Weights of a small transformer language model.
Size: width 192, MLP 768 tanh GELU, vocabulary 1024, 7.04M parameters.
Architecture: LayerNorm before each block, no biases in attention or MLP, untied embeddings.
Training: a variant of Muon for these matrices, 170M tokens, 5173 steps.
MLP neurons of a small language model. Each row is named by its layer, matrix (down: output weights) and neuron, and shows model dimensions 0-191. Each number is 500 + 25 x the weight over its row's rms, rounded and kept within 0 to 999. Numbers have three digits each.
A block is one neuron, or neurons of one layer that tend to fire together. Before each block is what it responds to, as a language model described it from the Wikipedia text at the highest values.

Second piece of split words. Fires on the second word piece of words split after a short first piece, mostly "ward" in Award(s) section headings, plus medals, Personal, Website, average.
L5.down92:499466490486498511531470512476482516514469476512520509524538500550523501525460505519478479455554513528536479555467534539506495491445507513513518475508486490493487528512525512518433519481515483495524506513507494482488497523497521500451518510498485451484480498483487466506475486520527519468500487494513523484503482524520516521532515526489503482496518441495521463492515485502481517482464485528479538485507465522524527531545481458542449463483495533513460555507505487519499468493503575505531478467481544481483519496454498538502520500506487509501539452471455502510528509497486469504
L5.down167:520466466484456516482501482513497491523543495501478489483484492499521512529506511512524490475521498505493486488552503466493502540482445514473541473533526498461489473521493500551463496503500537515535500454531506490478443487495521534522492510513503496499518540515485503488540475475496493519498518501487503503500447489489495499520440484401532524497440476504533473510498520523511440479488482548465520467520487504501531496504455488486485499478509508497514530487511467508494556485566487497512496492548477536526529494527484478488537482508469468474504494500527534517514498507488537494
L5.down246:494494496493541529508495510467517504475473521501497483506460491503501466517488475524454478463501513554482533498487503510565464477497501492420487479515503498525457500494428491494518499482468508528473502505499512516502452480522514501502563523453525474503482475457505480510488508511483483482521509505501512477514508512505497456503510480461523509535479510484504523513521473496519535505478509557532542467530450520482486502535547484518520459441536518524518538485488486467523519478537510490461528502486545486520538462524508495502541489487457516499508523511521467506514521501474499534
L5.down255:463508514525503474539489436514500479538501458507469510491515514502487454496515463484521493465495509530507514467522510523454483496504469498535478537516507570518509471491533490517513505539519521517507482505507476533494512494518519469500471442514499487514501491505508514480507438518460515528473514454504484524487496504460464504494459483484534502558524464512467487535489492512548511496487508484500528465519508462495545475524535536500554466487508498506491510470484478466502502471488462475508478512488565483529537487525539499540467478509492474525491498490491470463537493534529529485
L5.down282:484507483519525507540485466482495487555540517435483536484501496522529523513550506508512493522505477544535525472512514445520508481504472532529540544532476457467514488472465485479499487524488477513476482517508533460483478505451463493515495514526490532510508510517515538524511509519492531482508531549463440500514530489511537499486502476537470470523507494513489479457512509483504459548505475513479489447537509483514503461530510499494492499489473481477535537472499496520513489500499508509506481499489466457514490497503492542474486519515535490445494514500503497438482517468456543512
L5.down299:516477498465517491494502520492509467548463550503481499548484536538487521543526483527495462517481516519508492510478508487485487506500499496489466458492541537484445503488515521482538448484547491524461541511534499480463507517506467536470520486532473452520456488474497522503461508473470468471489525527514491477518497497535506500476507492492514498497489524520505516507484494497492463506510501520541483512479513513492525573540523501507471525530496486455504481462511533521529526500547504504517508491491492490487513517495490434527500483499523459534457473496502467496536477492488420527
L5.down335:491505472485542516476512479500497491509481490479509479533443488487475501465514489483517503478491486503475486469508535494509499487497471536503477525474512507501494496505510464533515482499495471495419475500524516539517501490486534471536526487484508575504519502476485497499455524543494486501531497501470450528501477484460537531487539495500523518493496472497486509535494533508510527517505509504473462510464501513536482475473507493526510520493526468511546566477527526508515494505539462490506480513445529500505511528572537528500464480508515479541506490511532462521460519441471539459
L5.down368:516485530530543483492533527527508517494496490501505479493534499509501528513434518501512506461498522522493521511494474494516470525519483539531559456539469490455527519483473511505500484472498499474516491475486477481450502496472500464529539534469499560509559509495482520472490467509447483492519502506471496536484500497524466467508494478494502450518527507488469518525495507490505492494473533449457538453501522513508542495539519454554481469473517552527487507522476505475485477495466523512493538498504531484503472494485486484475514505489493482478489541521445548468522519501492519488
L5.down380:495528505540503469475515487473477498527547495526476490444465537459490523493482499505535505494473463536487512493489535505524502517494508521503506528537499497536505508487520514512530470481483511481469519517510525548534466496459500529497533456499499507518563504487464554515497483544495558504497519504494498562508473475498553526484530482529479446510491458498526537476508505491511530480488485489494466451516496514517507545461491473488496489508497527496460522500520478501468479475465527471488507467466478494488506481443511466518475528531536495476516495513460525490484450503481460507
L5.down392:499470528517505537500489552490522506549475513541500494471496550483526528510494484541476525475494480515474481535475529506499491497527486510512480486493480490511528501553454488547532485474506513497494509468489471449510534488483479479485523505489497514460479456474512531503474509504500513498457506495481525519503437516502477488509477504519501535504465492485512526505512543503520523480447534537540589484512496526514500480522480476488484456492517500510500508520529443535526483471538489509500514493517463456505480534506501522497478504457517466452499491519456534502484483519437499524
L5.down407:486493528517537453521483492508504534531533492473515498516520445527519510476495498500526521466490516484510482516530508493522560480523472488476534484524493508447452463492500502524508465509524547464476538489463486493501505523503504485505502482510492477482508527467497508521496483495478552455504513524473514502450478490508508522429500511466514520438478520515506515495513497486509459543435509493516491531533540496509484507516483494495549517501506500475520525503514492467497506514452496490445509477518472493524524542526478505506493504483462522478467510502542495467512500582477473543
L5.down526:481504505480503480505503565501490479465481504512471516535538481532497513561461529509492489467507526528495504568449499480505563480504516506523517458516526538494469504493537536496516465461520510487500510513506502463477485472475580494516524494482491500528470463479477485503544501551513508546518497517485549486527453498514497481522511475527528502446453457488463493541525540491485488508498490483514489483538501493469485472490468464510501473473481506499498536490514502531506521476480502475499505516494532463452489502511509507499511510486478494502503478482450481494533528535530493505
L5.down608:532528501513496515516498442481487500491522492508476497483513488509496489467507505514481462529510467523496513482496520494476509519485538529501485497441522481526499495451512455484484505514479522515515479445467505504487475453559516491521508464537508492459451467521451535518517438494517505468496495482485499496472500503491510492509471513458475478508474429488507502501545539539514539533507541550489522468477534475536524522465492482504489548525494567522475504497516492465521482501532522451500510539509489510513517534493509522509493468522475515487500509497512546498540508485529471476
L5.down617:443503513504482529520544545485534457512528469519494503514486513511497512527498517494507497501540517477483567482574503479531515491509490470529515490518501511498472494531498507533493508496466483513478543448530522495470521463473501492493505480470501516545505471504471492493511513551505501519485466530508460499517464508489502487526504497481487513489495466511498514511512534519500470515479578485465445536500508496516508517516518509488484496476524493443522509485526487521532488502496506484539443487499506440433427494502452511492485503495509453491475496509468534486544501478488509504
L5.down707:497506550494517497524533538514476477490531466492474536511527491490525521542466510516494489507509489536498519511501531449538552554497520505522501437522494496522489486508478493514477459508492531524484531512514499503478475464478497496475498454487467509487473495530538552575444491535475524489496512492490499483479508479519464500515476459497486516518480480505516516492546494495517515491518519497464531510550505541490505533467464443499550465502473520509505489484531465487489483502472520487472458471509497489491521497520498515495478518518495508430487469536469553505484475493466500502
L5.down730:542532485513517498472501500498495482543475493502438520464514503502485506525513483491535516498519494560529534514531482514502507498482498490532521548495517442438526476456515473465477507460492505480515516504482450523508512482521484486471538524454444466510519504491560503499448500496443522483491517506518500518528503506512526538510474498531499525503462507516483442532481457514481482511540529557498490527510495439472534474491468501479491528486488476497505495505472473525515508502474509508492495513510526476505515495503516507488474500507493536503468537536537486477482565493500484490

Mid-word completion fragments. Word pieces that finish a word split after its first letter(s), mostly place and direction terms like c-ity, Count-ry, n-orth, also sh-ort, sc-out.
L2.down134:479472503528512462515518509529504485476538450454513481497573518557463509481492499501494520509515525480487507482489481479439468503525491470521521522509517516497509511496502490437486481494515468468486487506485487511528523489509494519477477490522528481468538472504511496508485452498473518485529517516495481480524589490495560517466449512486503500496500511496486511496479502527454505501529544484485518505525540551489495500481458469441505510503528493482471486484467495537532461502469491522505513531489530473517504541494513518518476477521542494489504520542483512440505489519516501544

Mid-number separators. The decimal point, thousands comma or score hyphen inside a number (6.39, 3,793, 2-2), mostly in vote tables, plus year prefixes after "in" or "until" (1952).
L12.down142:512466471439457511463498545482454533528497510502505459479467461498487490480502480498473492542501488478552464510490500491471526486529494472530497491480522472558448516535524479483494478495488520488471543502489490498508493490469490481504491513491510496525488537476509514529515478496509542460483513449467469520539503575497509527524516491473505537490530534496495492497516514485500514516498513490504502529491456533522504487471483463543518458512476525485524499467487517463496513474522553500472478478509461533482522497526512506500528501518502536521481500521559482515535522527519526438
L12.down346:528491501496506498515529507496437496514511488477480499507491538480485502507482464474488449503530475506522507490455569490526503451536500536512523496452521561522523467525508477527513482492494497500494490489498478478512465518473511520461456514515494497494504529498477537509483502456506504527513493457512490519515512542517462456480488505498532530508489521501491522527536494503489508492484494461457524456517514508505518498493480499501492461512514538512517511497490507497510476530479529484483476466479480470497468496501519502454527531509535520540477500472608466554460531524515509449
L12.down576:490480480511474470467499472518518488500461480540502514543467454507490497524507547521543472520495466491484456508498488523488506491544491529486509502523490454522493515479496531491513505512494519502506500515527492470492539489486461490510518522522476480543506509488522469527498505505541499461487510501480513511506525506552527506456473551515506463515556491475507526486449515538478515550529505491512515458490477480497521499463472553473545484503506541479482489508499537489463493515509542530453486528505461477537468488545463488449525495483532464510455488495484474534526491491475456491
L12.down717:490500536474507499471514515499494482483469506509500507520546478503511497503481495501513494499478491475484504503515466504501503535504478481496527500530556530532542490542502468507485491469484522525487491488475547554538498488507487485488466461460541485499502507500509539470497510488495484517482523493509529456516483511496505509529492504490517519491473491556460501453526525449546512468542468507534457483496488490468478473508471480442518494497482512475539463495506561487464523466453546526484521502483481462488519470505502520488479510460503510548533488526530514477569476563494531481

Mid-word pieces after initial letter. Word-internal pieces right after a word's first letter or two, strongest for the u/ual after capital Q (Qualification, Quinn, Quantico), plus ward, fer, oin, ver (Awards, transferred, appointed).
L2.down686:513525487492523451510560495507483535451513553491470458489512525489521496512493493491495472539488514499526506510460533512514492518475543445468472445510508508481468481493509467496491494476516542484504484490509534504464429488488504505511453468511475495526476467534500536485504514514485521502456496483526484502522491505521526485492501522532489527526452507545502458501516505487543508532512517503426465496497523532506504530493490501486523517485502515439479513510493507518508521489532575455533500476498501511510464519524509545503520507495518464483487476538498519501488476469465494541

Mid-word direction pieces. Second word-pieces that complete a word begun by one or two letters, mostly compass directions (n|orth, e|ast, s|outh), also Int|ern, rec|ent, and year prefixes (198, 200) after "in" or "(".
L5.down61:501511559497510523468469488464508537477505500493516497506483541511515533479511497468466506504534518508495486455504518501488497488479531463499483507508547479501534532476513533518472504515520480506482500502540535490496536538482522490500526488512501497503482444527493531506545532471513458523554539457475541461483517509470515513546442521498527456495534515506488472488461547504467496484513482467460485482496510500422500448545522502498494512486489480506480496519483507519511478497505494533516477500494484479517528520516490540541503437539481469479459454501475486504507516513486519475
L5.down181:498496446458459506522509490495501451477530463427500531502511447490514489499484519507513478488458521517491522520504501510501455545490505528505499504482540476550516488485494501517481502475512490515541547480469556506515516523479561477497479503458526498503518479489465482522506453478508511493490522475508493470532544492499468462523505515479486472516509537483492469516502509470465485533524474518479525534540510542483511505525477515506521470521499525500495519556474531513524494516478479494500491504527544496470500493493496498533524480493463483541486534466499482484426501536463507542
L5.down197:526481521453540491539513508509493470491507518461510492475506472510498508479525482449524509570499511530523474470504499488474503528534530467506518486447494525477520523491513479506489474518481498558517441475480492522503505521511505466494530486483504544509452453502500474531503460507475545532502527556464491496526514535479531520455494515486529476461538503536489520480537503476480501519489465504509531536495520500520499485523445481490499493501468504522515518541482507507473515477486495458514493487514445509498499510498472480502516490491508509559445542528484485510489513460540496467
L5.down260:511518509508463512485519550497464487484543486467484522519505488486493505508480506487506510497494457488465489524509468471519514483529472495472477503482546492498529462447500471449482522513507466499459528451531495508468514486445518483498504506477522504512535496486486459477524489499468516495493521485465484472545508518497478508509494555527488463505496498521491550534471544509478573523539517483511530473525501499527497529506504496476473505512503507512443513485442521460535496494510497491503438457477496469525525515496545512575532519527521516525496512483474516496518506511516487533
L5.down270:522489514512544457500484527525536466495489490467522489464482462523522497518505523493510513500512505460502515493516490450478502498500508504524501501501498503504485473463430481527489474501532475472537496530483552510509520503541516453485474495498515490514473483519460509529501478541521502522499527503517529493508561505514528504488507499506448509556500545485484469475481515545468504494504543544480520492501509523516446484441502499445479480524467508496501494527502492512503514507517469510476482561523522515483472507455484453498447507463521539519458489473486484484527509513494541551
L5.down314:459512510503477498498495498462512480537525514542474471525512488506525522473537462487498532482519500500484493470503489516519500509477460470536495536480511473490459493492455528477499513511514487542527500500519507492489428511533500471520471511541484499505522505547511531495537496462562509528518509474510486540504492482505495497453511517480512504492501478472502538500472483487561542514468508514550508472498521477513486525466459484474501563514504478494497460514519465536489529531484469522459503547452518474543492481503489548481513517497505461496532490491467466480452465527501517482
L5.down359:522507512464531523508502533516518477520491541480504503494453538477520492495519474482509533544496511493489514516476518510485466524503501487526469527491454490476490505488524492512542533526514465487490504471511499491556512481502514513511492475510500489496471475466485521505504507476470504527502485517566521437485490526502487518506448452525492474470533502537506494502481517537484490492490517485544545478489516470465475532488514529437516461478498494524505468489497490538519483557505457503473506460514538494501472472480545436495537453518475480478484530538486535511516490556500505469
L5.down427:504499505517509541520518508496509522520499479494446498523486538527519513483509519507522490514555518486525470465489479510498465515451512489516489478478527475475484531534437514461461433516487481492461500546523518470498532527503505488505495493502483486488487534473551550502498499467485537526507499496430521487497539519488531530532509528442517505503505494478533502483523528512479498536474511533517479469499483478498459532443485423519499502498498464518525480469485472517496473509505510549488493512466457507533483526492496485494499529499505492526465479478549489518501506540475505508
L5.down475:509495492527495485506494471503492522526497535473501499500483511545530511494500459450474516507489508505483543504465468492504484501509530495483512531481477459469512510471495515496462546467510492523466456496513512545494513503514487513507476514508529504505517494492482519511495467476512542513516538468436511447470488541456514484498481512519483458497513534472534504547520477476488504494467569518481517489488481520470468577492482471509537487534524508524492537499514505478474498536474517504529480461484477524480463472461504541510533448525516541460489482531520490500545532537493490485
L5.down501:543523493520531495551512459521501513518489502460538532450533475510494524479508518506504491469510523505483508502513488500476506523527451483485496505484494470497483525458472475529442494489525469489476499524501495520520474531475483545502535526512477509522498525507510510496492480547455479493536527458496485489491518475477475500488463514463505491497529461528523464476468531471505474488516449523530478535494528533502459502489510473497488521515516518539476509485507435538514520470528503509539510502494533508432506495444535523523514502506477534518431487479521485487526485481548491507
L5.down510:506455468488515490488502514514484548514497491515516475510512514505538526516492452500464513535530545490464479506527480500511506509519529512502527507490452517438519496510496460472497488496520515474531497465485440461547500489514478511470428497480493515526465486471504524513510483472474514521506524473518547481504503506527520499512505490523501498490538534502487483510471487478490515499477540512485487518463487514496490536489485473491548520517563470464532507499464528473467550537475481504466517484486551542552502499496501506458489496495535544454489488499434534497499478527507482496
L5.down564:489521488499548481547495485531502532514554491495498500534494555430555509504507497499497503504497501464484493476499478481489458547528491490508446550484454429516532515490501490505530506498491514533521523544480504487546433469469499494519487507538526499513507508516479494512473486479495486552512502479489474488481499538489510561519509517508545481516534487476563496478464461475468491489489530519519454466477487496469506472509486475470478505524511523509509509507484502507497508515460499496486468491500517501538524492484466510484518487520520518518478539451471472495479525498524472491
L5.down641:481461534493491525480454505495507514476477503515492498487484538462516524488498487497503531470452451523480485502505501508452524554474482514553488519520510530528511534506494483538493505504550471465503493552486496494515523452467486502497502456502529487500513507467454501516505479507500444532498512487537527459502524524504466493453458508477504511484510508503528498493518515519529513552516496495491507505485505509506506519519491511522486500523473469504487465555494503506476500522517455519488532604479451524490469505470492514447517468459502491537503490541472522533486487513540496511
L5.down663:539501490565495531473466509494518499519505555522494486510484508523516512499534488487498522537481513509510526520524520495519482500499520487496470538487534454492508494553504507506504499498533500533500514478451509480524480506497473517509478555510498540482425491486479503555527480456446516510494517494484519462460500492478467532521484461502503518526492478433503476500489512496514486512454471512479482511472481531450465539544477490488519538488476463538480471504544537473494539498503527496522478501483453517494522491470504470505502546554481484467510498504472509469490481489491481473
L5.down672:525478541513488497513492486484462519515486486493543479517476524465508510465546483482497495548507509498457518543509520525492504502486504526489508459463506474546483532460507501476472526526545534499487497506485480529490498497487440494494494514521542532506495476483495539506556493438506540510552497510429472489497520525459519537462528477505531494502481494519511510485475530455477518515466482484497487473530524470496486498512531497501517517544517501524442490502544579526465491496511485472466513510486458505501486472491495495511468493532524458509491487500530514486496485498469475461
L5.down755:512527514518531486499489547542522476526466516493483498464531457521470493526520474511490511527503523492473487478520497459497512490515524518489521460492477489518495511437483491471452477519490520466527477541481544497537520475478540482507457502511538500539523496462489522502533482497470492506515512457495528525522511484489499516504475513494465514497486546527518474448522519485467484488520540558497534515535476532496479456509484445479527481459510543505498519506515481485544458449454503495491506506525517533487511490493524509511502532482464498498485513509476459459500463534519529458

Final piece of split words. Final word-piece completing a word split into fragments, mostly role or title nouns (defend-er, pres-ident, ment-or, lieuten-ant), also table headers (Oppon-ent, G-old).
L12.down221:484497501496481488511531532474492495479516495502504507509514485522504538452498521453528511473487509516493496480467516488511520494479511472449476487475490528546565496504477517531504531519524528470515485470542484493504517490518495499425478484518505500473510558509482497514460498514484492522513490499484454516487488484558513456464489491473508515510529518503505494487492444511479519488527545454487505550485517492451487469540493518490520506451490517475540496493459443484523535498487483495481499490549508516488533492525463487516446510490511509544569493494489556494511540509492535498
L12.down240:505477493482488497461490502476490503486496496467521514505525506487491565524533487483486522518539517506495493515497491512482485503512529485496449510468506491498506522512499489487461539518465511526509465455474539473488483495465469487495463495495467498494483523584525506526502496497521521483494508540527515495490506502479495500514514495489477532540495480555531506513551471472536514457486509482492505522472508485467535552467477506519510539498499489478451539511486427504506540499536499502440483441454546546546531501479494524481486524483498501476503488456512540484480487520529491526
L12.down389:543481485490493508533467490479526451512526461439470510495469438514491536511512519542501521456521473529532479483486462439481478519508501464485527521529524543471510526521518511467510501519472507509489495511509479474499500505490503514477530477493482489494470453421457468492501514492499510530491517484532535551473485485529515525528509529481497519522456497528552507519522504511497515506514497468518514469551487471510540498521469507513493446499496507467469483536501480497491500527522554518540488497496483498509491487490487480496519503550485469530494547512474515471467505498540490512
L12.down697:489501523479510479489517503523505499515480508493535557527501480512522520503528482480466480524543523535524499513508491501491465540522515492519452526512462480508479495522484488464507485509500510480503478497475463513508485495516471506498490503500492533478484522510500496510523449516472462482476501516482483527492530470560512523495495523505434469485481499518517538471487518459480501497526513491502484527514491495510525513503496467520500484521495432514483542528472426548480468507483459498497532514536458557456499508496522473425515532520544505507572452516472498509508497507522475536